python train.py --n_layer=16 --n_head=4 --n_kv_head=1 --head_dim=64 --norm="rmsnorm" --optimizer="adamw" --weight_decay=0.13 --dataset="wikipedia_en"
MLP neurons of a small language model. Each row is named by its layer, matrix (down: output weights) and neuron, and shows model dimensions 48-175. Each number is 500 + 50 x the weight over its row's rms, rounded and kept within 0 to 999. Numbers have three digits each. A neuron's up and down rows have the sign that makes its largest values positive.
A block is one neuron, or neurons of one layer that tend to fire together. Before each block is what it responds to, as a language model described it from the Wikipedia text at the highest values.

Description: Early word-piece fragments. Second or third sub-word fragment inside proper names and rarer words, mostly in lists and tables, e.g. Se|d|gewick, O|'|Hara, Sen|eg|al.
L4.down52:495549532497529473523488463530418531518504592517511531536446544573539482489502536469536508545532360470455572476516478538519462521551479517538504454541563451483443470550525457540444508482481532566449562462518477538495431564459508474480533512460545508509504456502496518528461589450601471515533435605457499452476532379517505542569447448506577470543539547470633491515442590395523534524526
L4.down90:565567520433411586564524527505509455494432494469571506463434492467507424565463546511400445483554524564514558458514511528537580491485468471489500446450487478392502406505487461511507377454468504532478546540509545522504507567503450446504540477524468552487592569422605582440525461462395458498554474546429433423506500497429513486535404534453491474529449468503487475484470495414583520542711
L4.down124:520473510508440548517532399533562470493489544491474446518436493638500519517453568497549574496517452535517516522475446530505413665446366434487574503598461596555447465523496573523530518543474536513486453501466482536491569482536525533509519526488431460535432427510521493523513518490543505547559482494524417497501536403442545417504447444476423506446457431429538536452450503498466542501490
L4.down145:598479498479511592488479560566486484514570537469489537595565517492506343473420555538472461634400501584527529488471480525560531466487516523481512479531498413496451490521481430499473425560443418449484528593482426465576426443559416473477601514472516489436426535461456561507488536521471517518497489492520523565488535566455425425470471443483523532514464531394519456451482541501489536525362
L4.down154:542463413462511434548501535594464456598456578530510505524531471559403552392451538518440381529511519508499413482502502516446520516461479509453538521423464447495560520511453513436519500503502551430589552465492533479443406497422496597502460495472564462505555544520494561485449530478479460495532457451521539582565486515534533487474539552524521562520525474556509562552538531539545492422511
L4.down159:493484518397444451477561611621421468412481351500521369554501521559561479472538573494429495490480524614471511471466489481525442425596534508490552428539527541474435516537526442604539530520566486497503490581580469575465454491506545584511562482528471504462494509500511426547480431571439585454548454538523487489528540631517511542525498525548516466442498492538432442578469433476487433590453
L4.down232:556522555432557429454563500484487491443599622535486527506505562462446466518485546456535493533485572558493532436533551456484479511431493450485506491506549433494478457466528518523570474413551446442482542575502496376568583603436414479443541514477391524405532557426439470448479509532526532498441465491496454545562464578461460557485555523507484460477528436487509509558539523508519497546423
L4.down248:437466495504421578413476569561460547543476528454546527512450531467503531446444431459525533486458470562513404460490505442500532502432469493411564573460551611491452476586468518458512438545567470498534544613475423467563536485475484415549528508492521440491495448611453445490657401370422470539428493460593491508440532537485467487533518537495565473412485487480524475510521520524517483414453
L4.down284:539458591525557517589468480499541544548432530419486490451423460509450451551509560462571496539517493539453538442444544461484506546439538543542452458534528478499437461540431504399568496500566465409490508452469551494523523557472441507507619403537523550436476500472537427486513519490463427430748565509560514496415517524424549526520550510522481468470468471563474479511517499493487549606487
L4.down351:513551472493574493509457353478541423447518595573470459470550512513447456577477560513599493512549541537576527545572476438466529501510565480385396586511486547558593537467446440480470543427529486491431442449528535490450470519365395489494537454455454550455489448446544512551458474457465444546446467478521446485497562419548533471539493464470449484575491426498454497474495524496442573509496
L4.down362:464486482439403461590414566523459585442489562545503506634516537554440436445489496557468456496491572539487540417568548495495552530510379480536472480442458464486514516465509468494417485452441542469542529456452495556437412452444515457519468440554446471462488534515481540442565489449505467470389442450500490612591447567585567391536573462473468500539501442480505487522516526483525519547341
L4.down475:494507521465480559563430480469517512586508581536473430561466558493405544460500523513456454500454386453489508403537466433486519518587444458528500501531538453536519612520551473544533487471480559497507572519543547529504567492485410495495482626475510556514491472453448544443457517490470517457485486603452478521511447509502486569472519452429454494505494478460553456510490576475443542486602
L4.down499:559495467474561494606560458516508575513408626474533527531438455512478470491566517469494565429361400471471498444583471484496460453504481542503467431547591489497506505542493556562467478567430541489572499461478494551529498476433411432458497538604495542440561516452463451435509570439529350500549486473584536442523487501535549524468452518502427490512522455444557558477480440513551521463544
L4.down542:518575474564495474551382405522472469473490511443393427534607500499487518549556515484523624497476511529483512527465459514464495589505467445483510538582441497482595452466465531446483490489484484526497555488364521538483475518504577546540386562536496465572579410497505429558505504498497396476691502460500488517565445543575552498558558432492414620504553453577507585588481505434509532551558
L4.down557:464530467451479494582499490542438521481504621493453501547413580600523503492522520495498573516509539619568506457485483518520536545540472478546522545475512489495578453498536482431553452465445559392487537514415444471484522579479514547571528509540500548450438442466433572537381438432499514510489525567435392400587452522456544451582495504543540520339509427476470460491527566455396491482406
L4.down569:405636518475359492598506437582502520444556530579433457517579506477526475523454548439536497471494487537585471493630496463553506554437487528561443554515534478456425470440590489468461474487442527506532508514447380480504531477562402538494541546541488586417455493477539651587443495469608415447510539531471478510583465549557511440503475513488512506502482479399513443486443506499520606476455

Description: Section heading opener. The first = sign of a wiki section heading such as ==History== or ==Career==, right after a blank line.
L9.down200:477493598540456455525443572503442450466506565462555454475524438577476581514462455513421414527549452571464525501520495494554556497508411559590441483520476505490525519499558545570626646525487482523447501566450480602436395485497541510476503648524511509518475436604412501617466550588482537438367523593503483501505481526503574514558508486489470471526459453464602533494455444433456468534332
L9.down273:489496529480437497492449510588512448499480514587482491505517549504535560573500456523418488528579484513453464540539450539528446485491454577515511557437454519483491514551479493484510522495470482328509480505520482509500462464467485463532501552520498451536502491449437469469536516442451476492161593527530386505484399522522554512517504505459552528502526447488506446502498511512411490506391
L9.down563:561416481516453492546490529506591473339511397596492512496590468452524539544480518511536469516491524496426372521561413471489478530500401435446527575504451527457484549538474495444458525507448526414537517521502531411533520499412576442449483500494579484514451512426442480498497428487427528551499518590519366447524453566525441486522542506460505499517508433535489478490492445498501561489486
L9.down569:422469541554350569520609424414441555616545519564537533506528479468490463487427501459535426558488492423428497532487420506478451561557535512512526444578436409486456501442511484522485544472562495589496493426583533510521550461432533495624507434524398469520532476468506502566477485535628479504462575459484496552517525417426423515508534388459383497531475515459481510464522507407505510523403

Description: Wiki heading equals signs. The first = sign opening a Wikipedia title or section heading right after a blank line, often following an infobox list (= Will Downing =, ==Early life==).
L4.down3:573538588526481517562459460441432551486535550547537421513428598576570536507467520487536502508458546524530462470538529496479520457525464480572553492589509506450490500512525511511492511406517554453496540450507570494558370461495393499452517519560526501459547476495461545537484460522501523460495479576582495451601427535543571537576608592474384482501539484506503449544499523475430505491372
L4.down14:528570471445440516548504447504463617398514559541451516520458480508472561501412495508532470508491547523490446431613557530541475493512496442514515553492434431500496487457498403507453438452554677528518457507462492545525491524512501407532467467511443498498481555580452542513413475493480451517477538494505413548543474513522539554461582500412542464416522463448479386423590493504471509592453
L4.down76:571443475535483511480522458420486453473508504541576565540562507469559520447555575508481513546514470505508458548590430474527503558511498531517487437535500468569556464490486537490560584457508569523527430517460537526560537545506498568485506517473486492550509508472442513505537431503599473554653537463591509515539563454491597460413473481543494567490503406451503517561526453454527445506470
L4.down78:476416498541556518568433541479489537489537543486544530548582515518476545432567523537490442499587444518479532439462472550526462586453542542539506465490513570486525442475497516534528475565475511437461619467515497567458428505539447501475413529550513458530508422515441428492598546457479555595561397531467544504526523527581433546393594460550563440563530467569509579438452534587483439491456
L4.down156:516516561436513512509497514456461569434525525537507477478412544518510533504551493537590507562450430513554501532521634444469543441553520520485505428464524406473488508514447493505517486547533391483469507433397549588472464544482526401468519548601525444485539447486472481710494524461515493522244536519520486502487442430488462516531541538481442407603451476428482471533437496509514526515423
L4.down237:470511548496619370478433472465444490526547555580536425486480505538566437546518451487521535444511475527501456439494521464438508492504537483527537463536496453501513571431510455516533527432525560447424482567425545515463501598441493550538494514544450448521473553466494506697539406452497550446463636463502482554582509532473545514508494566520458483483424508500506391607471499470547447510413
L4.down372:424523512541465512566491588474441502516481457520463508460476486523402473560456614471474476567529426453517571560469473523503553485474483433568531480506506524556510564479493437495516442548539505418594462424519553591467520500607564466528562404477458518477487478469479518531399439533402522483495533482521547507581450578423617479463419481549561467510451511459482475559560492436415464496452
L4.down373:558509505471556501588469511501425410473503398470567523429433500515486510526508489495439581431500393509459484525501540512484578485522522546532476509453522551450569478470498575512512490597432482620492529527566535468421491518434548522414496521453491406472525463464376453399523565521481539516561469452490459553475449517510487502509463443485457485457515488451468393547449532576649418453493
L4.down381:470474534463364504485505519472474490528460531542513499521488539667503567515447404506543398535494538566504570546522444481483448461555488532496523484581404429430499493469420511580485517460527569417448471516500469431546424493591384446511551469421519453494445456531423498489538464487539555505512536509478457463513477631466573536580563449538541533577517494448489523495457546595448506469427
L4.down461:372433443500414485474466441570546446548494580571449563499532503455487567430524521596524541506579397493407470479469523545499523513513478436570548453551436485411484512619476513524470568458552501485525450508542589492463449459421466506513483432450552504529547499542577423462397502585530567517594507565511498469487453475498579509543515435488428486564455451499478552392552591466464453504506
L4.down489:487500506496535499607565477501579500509520530585491622425546504536544462502524485492480454620485481594547451481491442581503443561510484544428537479486517472539482475401503496388512469566406471423497548498444532476410504537538426520539480513505584518431497469542497548519422506412482488555483524507501519459568432504484475541460521570518517535443534463518522474469495456469402532501451
L4.down508:462481460490420463597491549536504507525492470480502453493563461511482479454480490501490518485511440563422349640529451505504527483514549535495499518586518515586443475553406473575449599550634462509569444439498531468488518437449503477540523575459572461437451487458508411499455457525495499431598538510462583442508562526532532492555432542480561456579531439566511517478463543474465513456487
L4.down509:527432555468537545538553564479491521504458453630510515412434510540531463467520487544552466573503361432622520521462393513454519551501477450555520499508444474501490494524473536522529539542419453518442566465490459480422518451506454466503427478503489475401573437462504465551436510374411459526490592483513436453581424514542531481448511472458575561480485547533573475412481446568506526489570
L4.down524:523580531454453484529439508508548518478468484536478527482598559546533496446530502579452422468413520536429503517488427447481565517421477491553602497454467534436475487410611558567510418523512525305525501537505507457502434446477492434530499593546504524489459456482439470451549478502518471485464505479530453505538416494538489444536462490494478496456589519461470415490464561566430505506440
L4.down540:488430511537581580437473433574472446583578458497475503458498490581483536444496604506510470507472489529507517546568466499492443421543471490592480470468567522536440534525481530560600430517578496475433563475537503472444436318460472517545622598540526529483408510415511484535549464516454522491372562553550558487554464541457518444486491510453493568536508581499539525548528549466415485514551
L4.down562:485494494422489507508454474544607525467504588570544505566646545534593479507466498603468533514527470550466476482575518506512470520433554454472478533513398569493572496510517481496355541484437577524535479495502552540521519468466508478494471519359463471505558520552573485582430442563516498516599507479515421512495478557490506532467529410482567525558433430483489382417523490468415495536451

Description: Attributive adjective endings. Final token of an adjective or participle placed before a noun, often a suffix piece, such as distort-ed, sophistic-ated, award-win-ning, new, younger.
L9.down41:469562386468426456502521541570456552426584501491449515572464432527510471485475499519551477527499495462419558486590584482537532514467475492482513416506395581430473611551561505516478554426471540439551435444525484497508498492603468490510520483576477447465488559503475553525551539581465534428543524478477415457457471471489526519475481515506468505598478561490496508508495505438454534538354
L9.down73:527505473450529500529477497437413555456480521515500542505456488587506568418577413551485550473473420458483573452522531486498470421526518460601455562416523460412502496574399560392556374450500523478516550478414446432538503508521619420503505505581479563588493537494526513485469568486491548521487461485518492519451569515502501459517474522449466529499586606512416475505452565533412427524385
L9.down180:461493418536428502524524527533506602482486570456521505493487464537542550516482531556619547468493557463446532463473511491519432413591455475528564457489479501562585477508514478479423470449431443493433494530481437596519596460600463475533443498535478521597486570436536429578461523523601525485468518523603522487394475481533525477523439375450487453524518464460497563435591462440485485484225
L9.down192:518566488499484509539478491546534540555574618543420453586506565497510514525394461484576508473460516502407479462464588522552443399539515408531475487489486512494420588581536497504465480575614509402517421535480524514512440572556465502469506413431501559531538585489510497454441529516614555478461534576512530515359524530500464480503477509525440468461512493536483541444471498529417464553353

Description: Word-completing final pieces. Final subword piece that completes a word split into fragments, such as g in dra-g or herdin-g, y in chemistr-y, oy in unempl-oy-ment.
L4.down115:462531491558453460567488484609526476451530424515475521653604517473486538488528456556505484457519525423408526493435504517432552519450418485505444566451436502498451488545492533385529455463469590463545552442493581508415503483485487450469605507495489496476481451468501535397567407534538525404518513547629493529492564489462564472537462558409538488541582422547510539489516539387471484560433
L4.down119:446604513517486508472438478489510529532504522493584574440538552535516602457431427387495624443464530454466493465517480536553425433527474522526506548588428531483510566508510538433499572445524507439488574420429489466448454487513421479512597586505498556551603466522583592538591417547530581559562518516419402464547482471505523523566498481456485482544387476490425551420524502529521476468503
L4.down142:553456514466414422530517536622455503541566502470511488488490445439483441481588497519468487479490498494570447502541576504562509464509512482608500513582466466366506517534481477567543534520520488491524597553500485456481594428545494528491484554570503496444518529543582448496476553451442600576600422466548428503543488507481415544524432504581445569542548427521453503471546441426514407603534
L4.down225:483484466476532553431508476512446400540555538520401583485466531502522441523492418381353472553426520575502442486431461519495495593514471502457470591450451388511446485462483581493562508421466444432597516457441483518526507501509545518569407445538511502559503424501419534441507538587402498508617482596509405527501483539527579461501498496502508505542546460474427518540466514516471455533587
L4.down268:464508499530455448468496465478437443487569558488502528454479346462418526505438528531573546597481472471652573512510436440505459512445525483505535535540517495439482500421547505452555517579478465517551497529503397486484462493456527483579464463437503467528488576524603460494491495525452578486547440481488612407489566537537509525477545456485468519536458459533519597493501461536424407550541
L4.down327:466484416531448534490518485500496427449543539465506600463511446494586548513513492536545536458490415408435412523509434487417522617488523517504547547521428482561389511575481506412553579530414464513501474490545507441478475527523546515475564489469567472575475486495434392509468480588488472429485463494463519566530589548544560378510519554494455469460500465385507546502374423460486464552457
L4.down359:414551520466368546407535531489566487503536473473505490566374526581486477462522470451601543380512472517494559534477552563521554547525585583445487507557527519441467552609434522445592425483457463577482479459436500477539446527515592541472495343475539515488511568467550503572540484578484515411441551458613517542485583528495462540457513501494509481599531533473420466508503481474532551529518
L4.down374:467630412507488426514474573489560444444481529553467459466424608586496480463503467490501559410599476405527570545434473524470487538520499480401472498497504481363549504448470517523586569474421482500444483479508529503464564510587517502465474449421527530461489449512555448535507474567508495478413513510541448517449538529550569447453456519525489495503552511489443512539374544507501529488546
L4.down376:458551453532414411485429610487561417448507484524477528463497527537507519551510545548563502482510462501632472511496472498530439464532483467575526531546496549481440474517495590475565543505449454359494503414513588458429480474467569493518504527473537439493481447584529506486559496572352535556488548495501484536571539479476481524568525464537427533539502495485443552578404505452405572466472
L4.down444:531491486498486517553484446402486581490490456573540521411497510546483504492535522511482502658448475524452556503505546535522471468492520515600554440481497553469501564483501440551490565543532541441472397550512550495503407453446445528503654599523497562489540524483513541409486481455511499526447389571549503515576483472545522567501477460512527500562464476505555537491454523459436557438479
L4.down497:509423403579505547479466539510525469539462526457558483591617547601520487505427467563484504407451451535528448422406512498585515472454562495438501565502517491596444520501498507435560472539556498592590593570518529491454594529489521512443554530498515518451461462498514480521451462545539532588510495432512527445531579450557477491454467494477513496532497450472406506518516414563437521605556
L4.down514:417488567483496523413511546532460558409577602497467451526420455511450517496412475570632532417489532447493542414559527486548483487504527382495554516556443464405594571504467473393494456414546479400492461411474488586512558508530570505608495508566505591496452439571627492528466482512515508450535453445559473434484506581523547413479512494429437504582535485489444513514508483527541518533514
L4.down527:417539534523480517544628515508485523592525561484535451490494526513580537442456535520399436425464589530499510413484522468533376497484570556464490518538483462542459497491616428556516494423529449477493503534523519479485462541525514393500601503488475429507484462413436472434501457479490479488576533493544420473501442571520433498491613513451587577503520490494553521475547405457456514498588
L4.down535:457454450469524563439457444479552515506502526449445494477436441427484482585513540463627516478485541499496464463595560416596537516548536472564587496577440482440539574530467439415465498455501502561547442492541545545560561367528513482552462463551476458549497541532495550561526453500453577482464540462524417588462479425494428475549462519488529525580487504423491491424648420468468514446418
L4.down546:456460547530462434518529471472556433485449569440516445498496471450486604539465481491568464551455514468512490396568451437469541550426537483439551543518518572612532621439508487437559480515454492488531502444535521533538525500537520480461467548525500497550492556513498584552458446529531585502393467475426527449435458410452438447529480507467523551437630480477522451508462374517437617504474
L4.down548:576527524534658465401528567474518475488403544519510446584529463370503491497492563546478565497553468560474361451537551537589534504457547519570521573534504497519500466535428413558442566535530484567567497493474519519550454535370523481554516531491570505574498514464450481412460434496509541463467565537506583501498517535458455476519553520545350473526485585466529531531456494464441589463619

Description: Mid-word piece of names. Second word-piece right after the capitalized first piece of a multi-piece word, mostly foreign personal or place names (Sha-ki-ra, Hu-a, Ya-hy-a), sometimes ordinary words (Batt-ing, S-ing-les).
L4.down34:446493472489506469499429453507586536532502575558565536409427535488502533553450454475620443447536563494518453412549475600478523473558501472513470569511446462554460484572486514484524551464523421555478580521436432512503455519532539505541491461539552516561540419548505492545472524503529483526436477379501524543523465518473458470499462456445484537490388456521518469529453525531516432411582
L4.down56:413521518522513509307445539531504527460565462577522456520495444476475505426451534477435522475576570453382519569526531462446469518444542458548573565540564459523445524509510449487458468428484549523523518512492499479510612472565467485580558488471398470495455474497494505531528462409558419460584489516418493558472440517559471472480563421466476457513539571534516459432450453578501425505460
L4.down94:457420363554430535532515465565425508611521532433417578471477524492531430498650511436456515496478481531498568491511524464453482582534408568504423428476557493545415556422472495534425492484449525394491560427516470449528561580484506490451441506457503457543409528503563452537557536512535438603549451571442493428508450516483533523571492466540424463466525541476522473523491486557569476533486
L4.down118:476548461526541494552490419524467486558536426504502496446494463518522504508492548538456509557603460448530509437596509441483541493452564475436558508629525470557495449411543497548383431495562558460488471572550482565520469464501479530577571441482417494484492415547617463464541523444420446478547462484565404496517393508465459487497448568512575513508460485490455526461526431531487462450470
L4.down143:508374451535440531531501489499492462522455468509449451447560441523602555431559425452518463490452476508532485375621450532509512471547504471470471516499534472542425478484466547544470523511594457475437412468510447566384483497491591444513407553482489493625358605500427501502502558499453479527520467554528502513456580420541422587462514445476526504453523548559497483451434443516540420546388
L4.down158:518593457457456511425472534558540547512444539517549552486435521463444465534477504523540544464470489465519433459491379566519344513544429524559569536444564472450507531486555502453447510588517575432494553509507447580413523561451555411416531495555445526482488592499444525539444510537472411540528433427465445461454553516580460590550482656541457532531525522477489531508555579547535465541505
L4.down193:548512519495438496515435471576485501548521484562498532501466529517486561466613581553438505648459512560578475518509491648475500346511559606573476480506558500399472553475602463484381498542470551436490503537471529500537540570545487525524513607471463528502509536413456496584506454354498415474530480456423454557498429556473530599551546471510525506526528473424516491480537554429523445540428
L4.down217:549441475483537503475550488458559465503485489490362500500463526469473518511523538488555451507554437510567415508557504490477558508532471462552424570452564505546500576507466503372505631452392545562605470439491486506458458494458510488545477459448551461561531557542493509513544569534432515460419448467454499560516492479418465547553533432578482509466449503561535544432518498548470489544407
L4.down288:571499426528646511519471436525479379509534498432518523446495472532460532432481527487480495409521480571418529575563589506436466537474493550607580475534555490492541488449525384451455443471473518547457539423507458479422402549526603545464490539585526554559409574500469492539467473570443510485535523450519558446496551485427648514462510455497448518526513595453533554577517502412554555433497
L4.down343:505566513503587574443444462416433521517598510488461511464513437493437506540460477502506511410474493459620471472574358473478531448545533455501416490559515460533479468524537506502562462479586469475451488486522470551507477440391380537527467443501441534475424436447550522459540520514511509486571492412527479481477535430442541425456506571489406478457422508577517558553586632525575493478537
L4.down414:538469391467668524620480421534517530413500468511629561425564487455498443577495482553533537507545359468442560588523484528475530387494475446517531491502493523474486352462512498490521497512504543458538494536463428584461587492485479498446506500432516550587492467557564477407599446549517563431614442531518447476465523460531454470491534470483503514480491452507566509527572471572584420421529
L4.down472:465474601550418522469473615505488513580470536509478508502489591482549469581464496441515474509554396464507523443544430550466445404487511503515429599500374482442487534526508585516448572381436448456508471537486487416556427511629449604506433530518492506442497435569547626542458528528604432477525487509505519495487505585512493428462490508526510445433432529598552545454449485594444406479570
L4.down502:452380558498494536428455524496468556535535512481425461442476385551550512464500589435447500565413529519549571521560434424445445470559493520605568421500506518498487499553490536513483407474487481540468512586488445531509518476563494565520453560480466500507441405487478509449365499426624399458475547518510578528526426557524565478542567521449522542556530592434594445536470517527475542530452
L4.down520:591453530422475386564487461475452532465469483501463458531533457455490541441520443529502463462511517530446440469493554592508527538471516466527531558567433495614502525430521510453458534507468549446506596456458453548494429473549511538489549562538547482466420489462447436452533421601422506506474516470475520562529487574495483452469484567467508433469547561507519563534456431527414465487516
L4.down528:486520477496418455481490513492487520458528367551507490518550442578484588562501410520527530507625437439518516558448514499482498450465497427551435504501523545501532427555517518538567466459443564617412475448485502492496509431477530504473501556373506406567432504577493494471520500392569369521432601455483549492446486493564462449438470515573546462528594477543537419580530431516376520497632
L4.down571:588500530508453489469526477528467517524433520566388534546594494397558536565470442525599406455582503469482441480438467431476591509426388578597584501543603409470548453444487580488543536537536587535497486449532495579471540474500501531391504512484448508479491503485559514410514486466479522461649524532487576559525501472499453554400503478541519527503514460558497456461536514574504476505522